MLP neurons of a small language model. Each row is named by its layer, matrix (gate and up: input weights) and neuron, and shows model dimensions 128-255. Each number is 500 + 50 x the weight over its row's rms, rounded and kept within 0 to 999. Numbers have three digits each. A neuron's up and down rows have the sign that makes its largest values positive.
A block is one neuron, or neurons of one layer that tend to fire together. After each block is what it responds to, as a language model described it from the Wikipedia text at the highest values.

L8.gate18:492523504457466466538481441557519453540549442442354388516528531486437525525585566466551505539519399507582449461481450511496386463551484474585533531531466444535578527474536494512486490536473533411488543533509504492494500466564495530525552465468471472582518479518476549478503475544464473434461392506415474556476397556544478513500479480539527504501604489553505517461547511387565582463560
L8.up18:539537453559485487480491522510497577420463493443521490510525447537519425423374521578472568521545442508576430530455495457488422627520492485458529498511525422539552607469484468476477446512538438530576574523508433513443521514420417527569540571523539443436476464557496463513451533520549494535488439537570551490536535504463533541541488515540602516558539589476662463597569455510535561462496
L8.gate70:504531522447456468497489448560583448442487451553473643594455590470487440427444516568506482426562567388512526577562464421595494592474511482420539419536515608547594474507459568526447455475472514411529578531436460474510455508629467497523541426455535615476421544453488517592555601540486456461468581451420526467552489470537583517477382446612480543522542432564592485547475432458548552442450
L8.up70:440464609488465520430575485485419534572452421512542462528541547496470509475572486477390551473538564546473517425441504432492549604462499417521409504578491441476441494600554459524523551514504447643427462614545488506556474485488584559540387444514367460383455505467504468412426526475430539552508523497532543459494468440570532522420501487536475525583528485472525634491460549494515488509470
L8.gate80:537470432507462548576483452523576505518480477515504509597497495447528510504497498553446474459540535501475444438444513507550458522453572471516452465514551510490530441562454483507547576517586509499539569582446383540490447463492418497498483518567550548452404550474573601526559466492436498462518508534445530453501605544621455515542479578454512518533435440509549541498510544525556621429468
L8.up80:461495563515498484548540540436549444507516527509403541528410397461459575434609484572518445452506425521520378519487435509467449508514556513459430491578459519587433514570569532472474517535498534461581514457420491455516599513531484525569534459497524525474459486511503494426499467523440479441616555458514486436542525484574506498493523480472521519439560515499489510507515450487494461561486
L8.gate172:541522488484488506557525574614486441506508589498497449515442512463469515466414422542438561529521470457436377478547543587552536548527468522559514536586481619423421511480482505486576473435559482565579520483433474548530425534537491428513559505437467530514516535473573420463424519489452552560471504483470447455498455423476498521467424501444531522546521529567495461548523590449545491410471
L8.up172:602504539449451529434511451457505518563500517483577534465484630385478583538463529581441512549438527475422402477555383573493450540567483490439565517528457499557465474489502570476573445435507438474502550491521527538586452523489517556503525517448411519521465592540467531454485473478447470468460462518487466422450465523465600491488406413459508557450431425448539532579482542503577542525419
L8.gate212:541555450489497492480477519488536470467469521623479407506480591474481492495586606520583502462479447608466461549509444494543524581449540395498519474523552494470538615468477563447561561457521429439555600503476488490446419451541465501471522546496458573483455486499497517486579516454600467489518552510508525440551572437505492405541545513533470479460534401586569481466533506467578465568421
L8.up212:480412491443440559519462469542562587528508498521504455525530492482504490479490382549518471434524548494536496401547510473555544502562451514593522552483588549430568465500463544456548491566455466540477557582392510469480511502502404457550537629514519579477441434473490528373512476440490515426497506543383523488723508511607567499598457521598519466485510498571527579572491445460551534518479
L8.gate215:503542462419484446565456426543489513500592350527403499421525628427420520416520437523522539468433593434516539558519526595409530541530522461490505496496558595529458497529500492522573457528526511486523513574495455459512508483573544515558503520483481550541502503496546455413388430488517542458540451429415390486469526475491515524531482542472461517501528480482486468598496421586547509468519
L8.up215:599533579451468450573484618586467433513559508563481485527465501490383563476568484407602551454537472534558434568538528548572453444541504517652472521490471564475534489490512518527412464591517492458586429447368515446513540557470461491544423519616493454538433533489515553473503476539516495525558525498448492499527535519498491446513457542491459484513551585484488536539557443523527598599510
L8.gate261:485600624528526524411577483537451473496506465524443545564485573491500491411513491545439493451483549459511485498558516507492501512532479402555472577528489547469524474464426560483469505512477606433498508504484530515456514379542555494486433496413421497507466500585574561439485523410559477523561511614452481461552519459475468580492535437498516501501451470454546540549492516538576515546489
L8.up261:513513514438549459486480542434532439472485461504473492515435501453475504451449415623456534527498436486464445516522556557456457487488444444521602482543457492528448491475553463553506563572446462411482516519484467590580677529553538507505409447459391456514485477442597475498506414406506503497528502473479562420522526554562408505377527470490471596420493449523495464552501600556441388545466
L8.gate269:604457499503474424407449506497499620578462619387478474540454557503433475468448663610532443448558465538542539529479629494560475489508479517550426577527401457441479482502498477484427572444525498555539576549577500523512496468459537526514421511447476483439454553472541508432404487414503522601542498517500504418607492435606500488438406544492519451429544530510444465480459560541495548412485
L8.up269:609445507367519399499537452637587452533585538554473513464527483468501548478489493532507482472413495457522492475534536505458458434497510459448409519615497497408491517495456502419424481423499524559475462476525516457539429563455490479504496500520550517517518537464390534448495579513463514531569541442429563389496411496514439548521432485598542480540525452458498463487472484464456533517459
Clause-linking word endings

L8.gate86:532437481466546588457504488567433590396535455522524595494532387476457476601584501540509514501506417478537511554487537492510385486445527526537551533523478420493466570564561557455486552536458501418572577466624495533451528589513490497449438524570489399484463555460524480426539506466516439451489465523513440539501472474439459552406537499578599435463499453470578503506542447543509488495530
L8.up86:491556462472618511546471474536553604584566526472475525488506450458463496557540551543508472492485424500475481514535458585529468410483584402466460483482375429511486506515506568464605521552478461448507607480532463486469486541511546460491503481502502526421475509607487587526605548604530519477513465480472492541458484473491371541463530497571526450487477458470634446503503539534596514591480
L8.gate96:443426539419507566498578447477517539550540582454483573527438531407549499502494537493449459575510540418520382451445487610609527459517465539502545439508508514439505526399617506450491579477475481596457519547559391478498489470519474462404532507581473486480507595595472477533447471458429373470494409458478576427471520488551518445436524491559510529591553539550523639521478532482516486548525
L8.up96:535513427579431428491449518516491490499481463545467589475477474529518458445507414560578510528495468455490511631468537545527468452497474497487432460501533521547458519482535428465541563568434496495602608502530538421574504488531598520464469533501462510593489491557523428453483524512510539561534443415448486601493538494540563443592601364540504541474461537531472644523512546500581416424510
L8.gate111:462570478488530340444414483506496383550553556487461461539468481541529490498518546541477539445482401441441488525562509409537496514510518505458534455568497528519407406481490421475511476569471511480531539499459565486586484479521532514496482479468559525435547500475521471540409534538502589546595500478493508534473518489495440588579496581496460486378627604433558507461517544501547406456415
L8.up111:394512449566675458457587511482581454487534544471491505453535483533433511450383564494499430517520477480474395518495608578507476425559552470469422463557553374530519599590436509509487538525477402453516453564439559587565442493533595511576458503510523395469516538485504550598565533581513577512483533468405556537558484516533599528467429541492433494509439525425552513514532519529449482510458
L8.gate117:507537524549509467568528507537536519516456583466471452447519517449479477566516550501473443502539403519482452399442348501429476476543545508506392586539496393473459443435495534461524511437445508450460539481502458513630494576516604486512487569571475457500494518518512449457548509454518454550435492479462433556623386446457528573464539619575528593587503490526488499587532566507527523455545
L8.up117:469560495508560504483507485554504498418543519471489490552518388504406493465429571452504462561490504532574484577478538419508488456485526444569419530455508489555616484377498520342548473497501496577534547460513481503506507565499548381414491597529545519424574507500569554550426483507567601574466528569373533440524374535477527484444491532490431529458424439513546546488540554525496527512465
L8.gate121:496564515483542538519515487463522446519551582510518419541522514487568465368528531584437521548445508458534532500434471546487478499550482481390499504499463579507522539407576578458531530472453513505531608530465476521510467540489514492510448420508502496424538386527519550472482512485509451377498376577492583488545544496540468377547584503583559496464527490486453481569431524531482520433537
L8.up121:463525395518549579445559462520498461467564640489453479543408474427438457479490493594444530503393422512501511552462506519491457419503403454504485516496434489485402556496466490439514487463479492485528521499527479447518584532490420506367502537572515575433474544532519449464517432576511450568520476502504533517458575498563502414497490560542472526503588510477448527561500489484420563537538
L8.gate228:500540521385508488520470477418453451470571554422447505468398543509480478470510472444404426510517430531582477528432488451544555478531470513508525474528409515493514434363477412501476490519479516402510493515492597527537436561424414585484416458496443583448477470468510508435423470544472562516440443546478586432456589541593532429507525557569600558497564617597545425476461525482550567487483
L8.up228:519571491467536507475537455417490516463535480515443550544561522481463482579529431480529503574526604462547495521495573477466472563484464520578413510571492499469522547503495444371510508489526540451468468475557515466477542438536511453471421582506586476424493481434494458510511489497511557517613530543505453483431539479508551519510566529636517589509526494529496525588482521501548471559503
L8.gate232:463555433511530546406543616550517431522489528433512545400450504564439523479467504497448518458425429552500468458554448489543509501461474477482453617573515526531485514512609539409509543434524518523475536408455469492466563446415477505353497547462539536466455564448554445549559512532586419438498550488474498500450464499446500536480541561484537543492559499591459491556446512493509534466522
L8.up232:544467473512521544510362623411452447370459495538476577526463535448558509498422470552466517621439503442499498387434490531513573540439472438428522428526471514520483513520482516566518590548516494510513494502478547435656591374480522498390481444498482537462489550458519450417570551476523496519517496445585429548560499539515500573490441607506497517478549504523479466523508504483442591492514
L8.gate312:512490573513464546552432574546522523416479592557512541504444599444495483493511417430413540536584459482527508534580495507436471508607444500544405506503507480516488499433485489466587522537434427537437464444560557478640586603407500507549484570492507508527526455435489596464499439501506491511465457461451514532494398452511573533445482510561538470500538470518497460562519546515568497496509
L8.up312:550498533438591430519543535498490520510451581555493555499363565424538439491542520474437578539411582566555480468525548461493535456445529496520441493531446570512436500501486540443542486522500491465572459526532456593553482563500448508488502528482494634440474361478487530403473481558656447559402488419478517409490523486550433508505532556616466527441568565508472480459522530575466548473417
Sentence and quote boundaries

L7.gate29:507558551446544496536548401502526468518444435539505516472581549451493501476493527476578452476531605527381520515432503482520467428619482485586502610528530471500477484490533475523444425530507446577464496531418514594450545395572493531550580496501589552494409549500507443512589549555542524452533343554519456461511524480444482517550552468519542524564424477512584509543526589445451452434530
L7.up29:471492479426444521521581511584436437544489513403478538566550454409444475401488484439497448470537444438505520452495439493506523475634426529511452502519514539545425511509526490475595464559512441569548563512520546537571522495454568554542481542466516554527482536496459491491481441564580406430507486439491407479463567484520531465460428503570493488565408512364522403515527475465479515493529
Speech and attribution verbs

L7.gate62:416580475514486453544461444570539480562505545443534505430476516453455481579533488600512515533494527387473389466477450523462540511409524558515466483465504480522469580541493461539479559477453535472497456533479521505484428447506595570451471485576517515425404503453543434485442556500434447466513387460454428544441441487514537482431440540473477538472517514530395437483494429465533483533516
L7.up62:537564464501470458483573487483570519540586488443500569547535526478455478550600596516551476494457388478527476514440410512521512539504578512520528570462477545583550529532553504493487549463466491481565519609544380496432485422431487497480422423629500500483493565521482498418517483456557465436536510413509527586446475513539514452476542522531581445412553503461486631500389523384519505540459
Section and sentence boundaries